config.toml
num_key_value_heads = 6
head_dim = 64
intermediate_size = 1024
norm_place = "pre"
qk_norm = false
attn_scale = 0.125
init_std_down = 0.0
beta1 = 0.93
warmup_steps = 200
max_seq_len = 256
MLP neurons of a small language model. Each row is named by its layer, matrix (up: input weights) and neuron, and shows model dimensions 144-207. Each number is 128 + 24 x the weight over its row's rms, rounded and kept within 0 to 255.
A block is one neuron, or neurons of one layer that tend to fire together. After each block is what it responds to, as a language model described it from the Wikipedia text at the highest values.

L2.up51 [181  80  96  88 139 140 106 168 130 172 128  88 115 191 103 115 147 120 142 116 145 114 108 147 120 100 115 136 108 136 143 139  80 137 150 101 130 102 106 146 146 140 146 175 121 125 123  98 158 145 126 140 154 103 119 119 144 131 135 116 167  94 152 153]
L2.up120 [168 153 132 123 145 164 147 129 127 110  98 112 137 111  86 106 143  97 147 112  87 115 144 156 158  73 141 151 129 101 110 152 110 110 144 119 114 133 115 172 106 145 132 145 138 118 138 106 100 144 136 122  92 122  93 136 113 127 146 140 163 112 136 121]
L2.up553 [156 105  96 124 109 115 120 170 104 134 133 144 134 152 126 158 150 115  96 142 132 160 101  79 120  80 139 128 146 144 157 128 145 130 114  81 130 128 106 127 157 104 134 114 123 174  77 153 110 193 116 119 109 120 143 176  80 139 123 106 142 114  97 120]
L2.up583 [141 139 115 128 115 145  72 126 120 131 118 124 115 131 111 144 104 136 164 144 117  97 130 136 144 104 162 100 126 140 176 129 146 107 145 101 104  99  98 113 110 136 112 123 121 129 115 126 137 124 105  95 138 129  72 131 137 165 155 164 112 145 124 112]
L2.up633 [208 114 170 152 130 156 107 137 122 148 157 115 131 118 172 132 110 108 158 142 135 123 151 124 134 132 160 171 144 117 108 158 154 160 138  99 150 146  93 149 144 130 111 143 131 109  92 159 151 140 151 148 120 115  89  99 113 129 150 117 137 131 116 119]
L2.up729 [165 114 127 122 138 136 156 147  93 159 100 144 114 144 112 143 117 151  96 114  87 112 112 115 114  85 128 117 141 119 130 107 158 106  97 118  87 104  76 144 168 127 116 205  99 180 147 104 159 185  81  84 125 104 134  97 116 138 171 143 128 115 131 129]
L2.up734 [157 143 158 152 124 130 121 123 164 169 168 140  97 122  76  99 135 114 127 104 131 148 109 166 119  88  74 177 138 137 127 162 114 165 126 111 155 126 121 150 125 119 134 122 129 149 102 137  98 177 131  79 120 106 110 144 118 172 123 132  84 144 127 123]
L2.up839 [101 119 139 154 105 132  92 105 106 150 141 168 135 178 123 157 102 102 162 121 152 109 138 135 134 109 117 167  84 150  99 123  92  89 150 124 126 148 141 100 129  84 118 137 146 122  91 120 153 102 102 123 177 124 121 134  91 128 154 115 105 126 135 153]
Description: Mid-word fragments after f. Second sub-word piece of an ordinary word split after a short start like f, p, con: f-un-ction, f-ran-chises, p-ri-ce.

L2.up266 [149 150 130 119 107 148  85 128  95 176 114 144 155 111 138 128 152 125 114  99 135 116 119 126 116 144 146 118 129 177 144 177 135  99 128 158 171 130  78  79 101 122 118 117 106 132 118 123 120 104 133 129 125 114 174 109 133 144 166 154  91 107 120 108]
L2.up319 [142 102 114 123 163 153 159 118 126 128 110 108 139 191 108 129 105  92 115 117 106 109 177 108 140 142 153 133  92  89 127 121  93 189 114 112 119 151 148 158 115  73 115 150 157 140 169 162 121 127 148 151 105 105 137 145 131 134  98 139 100 180 140 106]
L2.up326 [135 156 114 140 167 130 114  99 112 147 172 147 135 135 137 148 101 133 105  97 142 134 127 170 131 152 134 137 126 164 128 116 128 139 144 139 145 122 144 135  90 107 131 105 137 123 141 106 164 100 119 132 102 115 139 100 109 149 162 120 105 138 170 115]
L2.up541 [ 94 152 136 164 120 164 139  94 123 121  99 121 129 118 120  78 111 158  86 159 113 129 133 117 113 161 169 131 115 110 149 126 111 128 152  96 156 125 115 125  98 139 128  88 135 138 113 124 164 139 114 126 104  69 110  93 114 146 142 109 170 124 122 135]
L2.up707 [150  90 136 117 152 127 131 119  81 161 142 124 127 123  99 154 134 150  88 152  98  84 141 124 134 151 111 108 115  98 123 122 135 155 103 132 131 138 141 145 133 137 161 118 142 142 162 127 184 156 140 121 130 114 132 148 127 132 105 123  81 150 149 106]
L2.up830 [150  95 133 134 131 159 113 165 145 123 139 172 135 125 125 143 108 117 144 127 122  72 105 121 166 129 158 112 167 144 125  90  95 188 163  95 156  98 140 131  99 147 156 183  97 103 182 133 118 105 137 122 111 168 129 129 176 152 147 143 119 165 113 114]
L2.up988 [118  80 120 136 157  96 162 118 136 155 159 127  88  98 153 115 116 121 109 138 137 144 111 144 133 171 152 145 171  97 132  97 142 182 169 195 136 118 147 126 119 143 101 138 158 183  84 118 147 170 115 103 121 209 116 136 130 144 164 112  97 145 112 139]
L2.up1018 [ 91 102  84 142 155 143 124 105 108 121  95 132 131 163 148 171 113 151 130 167 120 113 121 168 116 135 136 179 152 118 121  91 107 135 129 129 155 154 134 134 134 175 139 114 133 120 129 143 148 135 146 111 116 115 108  92  96 113 151 137 136 145 129 101]
Description: Mid-word subword pieces. Interior word fragments inside words split into several tokens, strongest on "or" in "According", also asso-ci-ated, incorp-or-ation, di-re-ction.

L4.up82 [165  97 147 179 114 104 140 109 137 135 108 100  89  99 114 153 132 147 129 119 129  76  68 126 142 131 122 107 118 108 132 124 139  94 105 166 128 125 174 135 128 142 130 146 137 122 160 150 124 177 139 135 167 105 125  95  24 115 114 105 139 110 133 143]
L4.up136 [ 81 153 136 114 152 126 141 138 109 122 109 110 146  83 112 138 154 154 116 119 161 108 107 150 150 117 107 144 105  82 128 107 106 146 136 100  90 101 129 131 136 119 149  94  86 126 107 134 139 125 103 141  97 151 143 130  98 127 140 141 152 123  89 145]
L4.up149 [131 130 144  83 134  99  89 133 174 117 109 163 137  94 164 158 125 183 176 116 125 111 120 113 139 136 117  87 150 129  96 124 138 106 146 174  97 160 139 153  69 135 157 128 168 121 104 141 118 136 124 110  95 110 110 138 127 109 103 177 136 185 121 128]
L4.up294 [124 156 150 129 160 110  87 131 166 117 143 115 144  94 143 151 109 150 134 123 104 120 140 128 125 153 130 119 122 147 143 118 178 157 121 181 132 147 129 139 113 165 147  84 112 128 118 112  98 136 101 155  81 134 144 102 151 133 129 112 170 166 152 136]
L4.up655 [127 137 138  93 112 157 117 119 136 126 185 143  96 123 132 125 153 131 165 133 132 128 145 127 125  98  95 127  93 123 132 158 129 143 156  94  97 131 113 122 156 135 134 167 124  98 125 148 173 138  98 138  98  97 100 114 126 164 122 175 122 145 139 155]
L4.up680 [160 138 176 174 119 125 133  94 100 111 105 160 161  91 133  95 145 131  97 129 111 145 156 116 138 138 118 134 139 149 141 106 127 107 147 186 143 145 135 101  86 116 139 141 156 148 107 142 131  96  88  98 172 148 147 118  97 130 100 141 134  94 125 109]
L4.up977 [144 102 139 124 115 135  97 116 153 119 106 138 145 118 139 127 102 152 157 114 128 107  85 114 135  95 147 153 153 133 167 107 140 116  87 145  84 171 141 132 130 126 135 130 133  95  97 118 156 131 153 125 145 162 132 114  93 139 113 145 144 114 170 117]
L4.up1022 [118 132 149 109 142 124  94 118  99 153  54 100 161 150 150 135 187 134 160 137 129 128 109 127 150 159 186 111 148  96 151 178 113 137 158 127 108 172 119 172 128 126 141 111 152 102  74  93 155 138 160 127 126 124 134 124 166 124 144 153 110 103 105  98]
Description: Time-phrase connectors. Function words and punctuation inside date or time expressions just before the time is named, such as end of, By the, Founded:, or October 1, before the year.

L6.up652 [146  97 113 162 154 113 123 117 111 157 152 128  95 144 141 149 179  98  96 150 148 169 137 123 108 120 177 136 103 131 157 123 165 132 139 163 164 125 117 144 104 144 116  94 122 142 152 132 106  97 132 139 170 133 116 170  64 125 164 107 112 159 154 158]
Description: Mid-word fragments. Short interior word pieces of common English words split into several tokens, such as s in pursued, id in evidence, ha in perhaps.

L2.up137 [173 157 141  82 145 106 107 160  98 142 131 108 131 116 127  94 146 146 118 122 133 128 106 165 133  92  99  96 166 131 117 120 166 127 124 103 145 108  80 149 140 151 138  97 107 148 122 135 100 171 122 110 102 134 131 118 136 148 146 116 127  83 118 139]
L2.up199 [159 154 174 116 167 138 135 141 111 172 102 156 171 124 159 119 116 169 132 116 155 149 117 149  84 142 106 127 145 133 135  96 148 118  90 161 114 126  99 130 156  88 105 139 139 147 145 145  98 128 127 177 125 135 152 117  93 111 133 139 141  80 102 150]
L2.up257 [142 200 136 119 124 109 130 149 128 122 123 102 130 116 120 119 158 148 126 154  76 104 136 156 130 136 142 153 129 164 172 112 128 127 129 161 124 131 138 136 122 138  97 139 100 131 128 125 132 128 143 123 146 109 138 145 119 149 120 144 143 139  90 121]
L2.up473 [135 101 149 117 127 144  57 158 102  95 106 101 112 145 119 141 116  98 144 134 161 149 112  82 135 120 164 163 114 127 120 144 133  95 106 140 122 154 103 123 159 125 132 150 129 106 104  87 140 161 138 140 157 136 190 134 121 150 173 156 164 133 148 144]
L2.up675 [122 144 107 123  89 138 124 153 142 170  73 117 114 135 139 134 118 126 158 118 105 115 126 138 112 144 137 142 136 150 157 156 145  92 176 138 110  88  91  99 168 129 122 137 109 182 111 128 146 152 141 133 143 151 122 122 107 156 154 134 140  87 151 105]
L2.up908 [115 137 167 139 134 133  99 118 161 128 134 140 148 152  95 120 131 169 107 176  95 143 100 162  99 158 121 148 122 129 137  97 125 146 129 125 117  96 113 137 111 102 110 132 126 138 143 137 126 195 150 135 150 109  96 137 108 137 156 119 164 121 111 137]
L2.up930 [120 151 131 101 139 122 104 178 168 118 118 164 175 155 106 118 114 104 114 137 136 107  81 138  93 138 107 111 130 111 155 128 120 146 106 139 131 143 123 133 139 135 133 139 133 136 149 158 120 129 121 135 107 139 166 101 145 146 134 135 112 123 134 132]
L2.up952 [163  98 131 178 143  83 120 126  96 152 114 129 113 113 133 141 128 152 152 111 110  86 183 102 140 117 109 124 152 121 172 113 142 132 108 160 147 140 140 157  94 133 137 131  90 158 114 127  77 136 167 171 155 166  84 159 137 135 122 126 162  83  93 111]
Description: Ch- word continuations. Mid-word pieces after a Ch- start, mostly "ine" in Chinese, also Cherokee, China, Choice; plus line breaks after "= Title =" headers and table pipes.

L4.up21 [119 109  87  96 134  89 147 148 120 140 148 139 113 140 128 178 138 110  92 140 137 109 133  90 131 160 145 117 133 148 131 124 117 161 113 135 112  99 131 172 121  83 153 163 139 137 157 136 102 127  95  94 160  87  71 122 119 141 116 103 132 144 121 110]
L4.up68 [104 164 131 159 118 145 107 120 158 154 130  74  92 152 146 102 129 128 150 135 112 115 146 118 108 138 126 119 110 131  72 132 125 130 100 155 170  63 115 134 109 153 133 139 114 116 144 142 144 183 106 123 129 126 130  84 139 113 139 144 116 146 148 112]
L4.up97 [124 136  95 133  99  83 149 101 151 152 128  91  77 161  91 149 105 136 150 110 122 163 106 143 156 204 147 146 106 153 136  96 108 201 108 108 170  98  96 103 102  99 128 122 150 109 105 115 132 181 114 113 160 144 132 127 103 129 125 149 134 143 109 132]
L4.up445 [142 111 148 121 111 104 119 139 129 163  89 159  69 160 140 106 178 146 139 130 142 146 111  88 103 106 150 151 105 120 150 127 141 101 124  96 125 117 139  95 144 122 168 113 124 107 101 129 105  88 103 162 138 138  94 119 112 178 140 160 128 116 200 119]
L4.up659 [109 121 122 145 125 133 134 134 108 181 115 121 142 129 133 126 117 157 116 168 152 130 121 148 138 142 140 129 147 149 163 105 112 117 149 145 156  96 126  94 102  99 153 104 167 132 143 110 147 120 143 173 165 140 151 151  72 187  80 112 118 139  85 105]
L4.up723 [111 130  96 142 128 121 133 118 144 121 123 119 140 114 108 127 139 130 144 139 151 138  66 159 135 133  98 137 141 120 134  90 122 169 151 123 127 136 140 109 104 182 110 154 104  97 122 123 144 136 136 170 101 133 145 113 138 159 156 163 128 117 113 131]
L4.up944 [131 149 113 164 136 146 149 150 114 102 130 102  95 144 140 156 152 132 133 138 110 113 114 129 126 140 106 171 115  91 118 152 139 101  74  85  68 121 105 120  98 147 112 107 115 114 128 146 173 127 112 160 148 122 112 130 151 126  83 110 123 135 139 187]
L4.up986 [115  97 103 161  85  94 100 113 111 125 143 192 102 129  85 131 110 126 117 162 157 103 114 153 149 166 126 145 133 146 143  92 168  95 124 124 131 109 128 119 115 126 128  74 139 191 135  79 140 162  98 169 170 146 122 151 109 142 117 153 116 149 147 121]
Description: Mid-word subword fragments. Middle pieces of common words split into several tokens, right after a short prefix piece, e.g. dec-la-red, opp-on-ents, ac-ro-ss, al-th-ough.

L4.up85 [137 127 143 138 135 131 109 139 154 120 157 149 126 148  92 147 111 177 101 131 119 124  91 128  69 128 103 158 114 126 143 102 131 116 177 130 141  80 139 102  93 157 119  82 136 116  92 126  97 160 145 128 151 125 103 101 151 125 147 127  85 115 127 125]
L4.up96 [123 127  78 124 199 134 126 139 122 163 125  98 138 124 125  96 140 144 101 167 154 138 102 124 161 115 125 173 169 137 150 113 122  89 163 137 144 112  85 161 103 127 134 152 129 120 115  97 155 133 106 140 175 170 129  94  98 135 131 152  88 132 147 143]
L4.up155 [139 113 129 124 129 176  71 107 161  90 126  95 149 123 148 148 116 139  98 162  90 157 149 149 144 156 108  86  98 124 113 164 126 160 198 122  96 125 152 110  82 169 167 121 181  99  82 121 114 132  85 151 131 144 126 119 119 102 113 114  97 124 137 156]
L4.up261 [172 115 112  84 157 140 107 142 142 135 144 116 116 132 103  73 123 181 120 181  97 144 162 122 143 119 128 143 156 152 184 106 143 127 126 125 151  85  92 138 138 112 130 138 124 125  95 120 122 119  99 143 117  80 108  97 104 156 121 193  93 119 105 110]
L4.up527 [127 123 123 134  76 112 137 150 133 107 122 133 150 100 158 144 173 101 117 133 135 120 127 141 131 116 123 145 108 135 119 102 156 160 122 124 125 109  84 142  99 116 133 156 150  92 131  96 170 109 145 133 150 169 103 135 116 126 107 107 118 123 167 108]
L4.up812 [146 154 160  97 122 173 140 134 161 141 127 113 154 121  96 132  96 157  91 138 136 156 116 122 127 145 122 164 142 104 139 147 143 196 132 124 113 119 136 131 120 139 113 161 128 151 126 121 158 112 106 151  85 110 134 120 101 134 119 140 126 147 131 110]
L4.up859 [105 141 123  68 157 131 126 125 173 141 105 106 126  72 154 107 138 105 127 120 123  82 114 153 137 133 114 129 143 134 130 110 119 144 108 159 165 149 157 120 130 138 152 117 139 135 148 127 159 131 137 150  93 118  86 131 116 129 116 143 125 115 101 135]
L4.up862 [106 117 150 109 137 154  88 102 131 130 148  67 164  88 108 152 151 142 161 106 132 141 114 141 110 140 103 134  92 100 114 133 137 130 114 150 102 120  99 155 122 110 125 135 127 113 131 117 162 134 121 111 146 201  94 100 115 137 126 158 193 132 124 148]
Description: Table header line ends. Mainly the line break ending a markdown table's header row (Rank | Player | Goals) before the ---| separator; weaker on mid-word fragments like Produc-tion, Cen-sus.

L4.up207 [107 132 130  60 131 156 119 147 140 131 111 146 147 125 170 161  90 156  96 143 108 119 163 145  94 130 170 137  94 152 141 136 145 174 119 138  82 114 120 129 146 135 124  84 143 115 115 103 179 133 151 128 131  98  86 134 111 127 138 111  80  83 139 159]
L4.up309 [140 138 154 133 120 109 142 116 155 129 152 104 118 173 101 157 106 141 140  87 107 126 141 152 106 140 177 136 137 145 134 120 163 137 110 151 112 108 138 136 114 115 156 135 118 167  69 138 145 128 118 132 136 114  82 158 108 134 127 150 131 120 135 161]
L4.up352 [124 116 133 120 127 100 152 127 112 138 105 117 125 130 125 124 116 126 122 146 105 110 189 147 161 139 134 111 126 137 137 137 103 106 135 117 148 129 159 101  83  84 119 142  90 101  59 107 152  92 172 150 117 132 110 124 161 150 107 151 116 110 138 102]
L4.up384 [143 140 140 154 109  89  70 188 150 123 121 143  95  90 152 147  90  99 101 110 133 142 135 131 154 151 139 105 134 173 117 132 123 129 152  97 140 135  89 134 124 182 140 104  92 126 155 102 136 117 132 101 107 124 125 110  79 103 116 156 141 134 141 112]
L4.up439 [120 115 111  99 150 109 122 138  76  96 175 152 112 149 107 163 108 104 145 150 124 122  99 127 126 118 152 122  82 120  92 122 137  95 165 112 109 172 123 189  86 125 123 129 125 172 148 104 109 177  97  97 130 143 116 110 125 137 154 138  99  79 142 108]
L4.up575 [154 141 121  74 105 128 119 136  50 136 139 100  73 122  94 134 122 152 114 119  85 106  91 137 147 146 152 143 136 129 149 150 130 144 123 110 130 178 115 138 102 119 120 117 136 127 156 124  73 139 159 156 146  95  82 104 151  99 129 146 130 162 149  95]
L4.up637 [164 163 142 124 147 115 131 142 141 103 111 154 100 140  97 174 107 149 130 132 114 140 143 130 142 102 138 124 148 107 149 127 106  98 134 107 138 130 115 125 105 117 126 100 107 142 140  87 138 146 106 119 128  93  99 138 130 126 109 126 110 160 139 100]
L4.up786 [ 88 122 191 101 168 129 135 145 113 120 131 119 153 119 133 111 143 140 159 145 160 108  77 102 129 152 171  94 133 107 113 113 121 116 121 120 143 150 152 103 118 115 109 115 130 193 143 135 139 158 160 120 136 127 124 116 106 132 111 113 100 121  95 100]
Description: Mid-word subword fragments. Second or inner word-piece inside a word split oddly by the tokenizer, especially "un" after "f" (fun, function), also Go-al-s, Ro-b-inson, re-leg-ation.

L6.up689 [113 124 125 113 168 142 124 133 100 128  92  71 120 109 158 116 126 110  91 152 126 136 110 114 157 153 131 172 144 120  96 153 135 130 138 138 152 133 113 125 113 133  84 116  72 146 142 138 127 119  63 159 118 149 122  95  65 168 150 140 149 127 114 130]
Description: Mid-word subword pieces. Inner fragments of words split into several tokens, often just before a suffix (f-ight-ers, ex-per-ience, prot-est-ed); also the colon or pipe after a table or infobox label.

L2.up62 [130  99 119 148 175 184 118 120 133 115  92 144 188 109 105  96 113 134 136 110 121 159 135 110 106 113 126 180 133 114 135 148 123 132 142 121 115 171 162 114 156 121  95 148 114 136 176 140 103 137 157 125 162 176 134  98 122 162 154 161 157 153 135 109]
L2.up83 [118 100 118 140 131 156 142 125 144 144 124 135 107 143 132 167 117 115 158 177  95 108 105 173 134 158 158 103 119 106 102 120 127 118  94 145 154 110 154 140 134 120 132 140 134 186 146 157 166 129  80 140  90 163 136 130 132  97 166 134 120  85 126  99]
L2.up293 [116 131 106  99 141 132 135 150 157 180  89 124 159 121 143 129 100 131 136 100 135 131 102 140 161 120 156 168 155 169 114 194  96 148 167 113 145 125 139  93 142 120 118 176 119 138 152 115 122 123 132 145 106 161 142 143 122 149 152 100  96 122 156 111]
L2.up340 [126 177 133 126 116 182  96 132 105 133 111 148 135 105 110 156 105 156 113 141 117 109 125 138 160 170 127  96 140 140 128 113 105 137 116  99 114 165  48 117 158 127 159 180 141 138 115 145 121 163 119 134  95 124 157 121 125 140 106 138 102 115 197 120]
L2.up353 [118  99  91 153 129 102 133 127 113 129 103 100 139 110 108 105 129 171 178 114 102 111 161 112 113 123 160 129 127 147 158 202 117 112 113 107 168 128 105  95 154 128 140 141 111 176 121 132 182 158 125 166 110 123 143 135 140  92 113 122  81 134 138 132]
L2.up463 [168 143 108 175 154 113 130 189 109 126 100 109 130 125 122 104 103 131  91 111 116 126  89 131 160  94 158 109  86 156 140 140 133 124 133 158  89 136 132 121 156 124 121 155 126 148 121 134 124  76 130 169 103 147 126 174 142 128 105 139 120 131 110 148]
L2.up648 [151 106 137  63 174 130 121 154 132 170 137 120 106 132 120  99 106 155 110 146 115  90 116 104 106 146 129 155 107 151 141 120 150 122 127 109 127 122 116 165 144 148 107 161 133 168 175 120 145 145 121 151 112 131 139 151 120 103 117  97  87 158 154 149]
L2.up933 [ 83 151 106 161 176 146 149 129  92 117 148 137 112 109 139  73 117 129 136  99 104 142  69 159 132 117 122 137 136 152 130 116 115 162 130 105  61 104  70 128 121 145 162 133  98 131 129  99 110 154 146 125 118 105 134  91 111 157 130 118 122 105 156 119]
Description: Opening quote after article. Opening quotation marks that begin a quoted phrase mid-sentence, usually right after a/an/the, as in a "hot issue" or an "honour killing"; also the words an or first beginning a noun phrase.

L6.up565 [133 125 124 119 111 115 140 164 162 157  90 147  95 133 182 141 162 127 130  98 138  89 117 109 124 146 131 121 125 116 104  99 125 133 105 146 110 161 132 122 132 142 139 140 125  90 159 159 151 113  83 108 175 137 105 116 138 172 111 162 175 119 107 116]
Description: Date-expecting tokens. Tokens just before an expected date, like "in" or "on" after founded/died/released, "Release date:", or a year's first digits, e.g. "completed in 1960".

L4.up244 [119 141 116  98 149 105  82 122 186  80  98 137 174 103 156 129 135 153 114 138 105 114 122 128 140  90 128 107 124 117 166 108 155 110 125 124 109 155 132 144 130 148 133 125 108 101 155 163 128 126 123 106 119 129 127 127  85  99 120 126 128 104 149 138]
L4.up457 [162 122 163 168 139 116 101 123 135 162 127 144  98 102 107 105  90 143 113 114  96 167 133 142 151  97 166  81 152 145 156 116 112 110 116  91  93 109 140 105 156 115 131 146  99 129 103 128 115  82 101 164 106 133 130 133 143 163 123 135 186 146 143 128]
L4.up483 [141 120  83 124 149 116 108 142  95 128 142  76  82 107 132  94 110 170 149 130 141 173 130 182 113 127 123 173 139 139 130 138  92 164 119 144 146 140 142 154 157 173 131 128 110 102  77 123 128 168 124 128 128 110 121 117  80 176 168 152  83 123 186 106]
L4.up559 [128 131 103 111 127 132 128 144 132 179  97 123  83 101 119 120 109 136 147 102 154 108 145 121 111 128  96 146 125 130 134 155 129 131 104 129 124 170 126 132 106 111 111 153 116 156 124 135 102 127  73 127 147 130  87 122 151  62 152 145 109  98 130 127]
L4.up561 [145 109 150  88 124  97  27  99 132 152 123 130 130  86 133 126 153 143 120 156 139 116 147 141 118 119  98  95 133 156 130 146 113  93  98 103 116 168 127 131 124 167 145  89 133 119 112 138 112 122 110 180 112 137 141 125 109 122 159  87 107 130 119 149]
L4.up762 [119  98 108 144 120 128 103 117 129 141 155 132 163 120 140 129 178 138 135  94  63 123 156  93  92 137 148 115 132 112 110 114  98 117 128 105 148 121 158 122 109 125 115  94 121  80 180  90 114 113 158 137 150 108  95 136  99 164 114 120 120 167 162  99]
L4.up920 [142 138  88 129 143 132 103 159 132 166 134 118 120 121 108 141 146 108 133 149 127 139 107 130 160 109 126 104 140 151 137 157 137 113 103 159 106 135 118 186 151  97 128 122 154 153 135 140 104 117 129 152 192  83 113 128  99 141 117 133  92  67 118 103]
L4.up975 [139 119 129 145 109 147 145 122 114 115 104 129 143 142 191  85 101 159 119  99 160 108 106 133 118 162 147 115 131 166 130 166 125 104 126 123 105 152 157 106 126 114 138 163 118 139 136  64 144 157 145 144 114 140  94 149 149 133 151 149 122 116 127 102]
Description: Determiners after prepositions. Possessive determiners or "a" right after a preposition opening a noun phrase, as in "during their", "after their", "with a"; sometimes possessive 's.

L2.up79 [ 75 121 143 149 159 147 111 104 105  87  92 129 120 145 131  98 133 131 133 130 139 106 128 132 102 120 103 145 127  96 178 144 137 167 124 128  97 145 120  96 107  85 115 129 122 104 168 151  96 129 112 138 141 100 132 107  96 156  85 150 118 128 137 136]
L2.up396 [166 148 146  98 131 120 167 147 144 139 107 181 144 164 107  98 156 155 141 153 115 120 172 159 117  83 103 139 117 132 147 140 133 116 103 117  88 142 119 137 136 139 119 141 140 152  86 131 131 144 145 114 125 133 157 135 154 100 145  96  41  72 122 145]
L2.up420 [ 92 120 178 122 115 152 150 131 132 132 185 158 145 148 136 126 129 128 125 151 122 111 149 123 144 133  83 146 151  79 182 138 165 105 129 137 131 116 132 141 121  93 115  86 114 135 148 138 128 117 142 131 106 100 127 147 148 126 102 121 126 141 125 135]
L2.up484 [149 153 149  91 132 137  95 134 117 151 114  90 128 139 196 118 147 147 142 172 107 145 133 172 145 153 180 164 153 134 129 139 143 150 118 189 123 142 144 159  87 144 133 123 151 134 130 156  87 109 140 109 111  90 122 105 136 132 148 123 131 114 162  87]
L2.up493 [161  88 107  68 139 134  76  89 123 172  74 150  89 115 123 127 138 110 112 146 131 129 144 153 147 120 119 108  77 124 153 136 125 121 145 185  84  76 145 128 127 141 143 108 144 178 160 142 145 139 146  96 154 102 123 134  79 128 117 135 119 156 164 158]
L2.up604 [147 120 137 149 124 124 156 145 127 142 130 121 143 169  98 145 152 163  96 140 114 139 121  96 131 109 147 151 157 157 189 121 140 125 122  99  94  84 141 167 112 169  94 141 131 151 170 134 132 167  96 136 132 107  73  86 129 152  89  89 124 114 129 174]
L2.up788 [124 159 131 147 122 138 146 145 156  95 110  78 117 152 100  82 128 164  59 106 144  99 127 127 164 137  71  93 130 161 153 132 148 142 133 115 113 126 103 144 133 127 146 171 173 157 142 174 101 135 160 109 109 116 134 134 152 152 112 144 100  97 111 149]
L2.up1020 [151 130 165  49 110 158 150 151 162 109  73  82 135 126 107 126 106 135 115 176  93  97 106 109 176 124 130  87  60 163 149 166 117  99 177 148 150 159 132 143 140 120 110 132 103 117 139  85 123 151 123 155 131 162 163 117 136 107 148 116 128 124 105 169]
Description: Word-piece after re-. Fires on the word piece right after a short prefix fragment, mostly re- (re·ach, re·organized, res·umed, re·new), also do·llars, No· of.

L6.up362 [129 118 133 158  92 151 125 162 104 138 141 106 103 135 139 169 124 103 101 110 122 116 152 119 101 137 114 121 104 115 119 134 134  94 138 154 166 132 167 141 147 168 137 139 155  81 115 114 164 132 132 139 118 182 119 137 114 122 161 129 109 145 135 147]
Description: Token " a" (article or prefix). Fires on the token " a", both as the article (a year, a buffer, a population) and as the first piece of words like average, agreement, aim.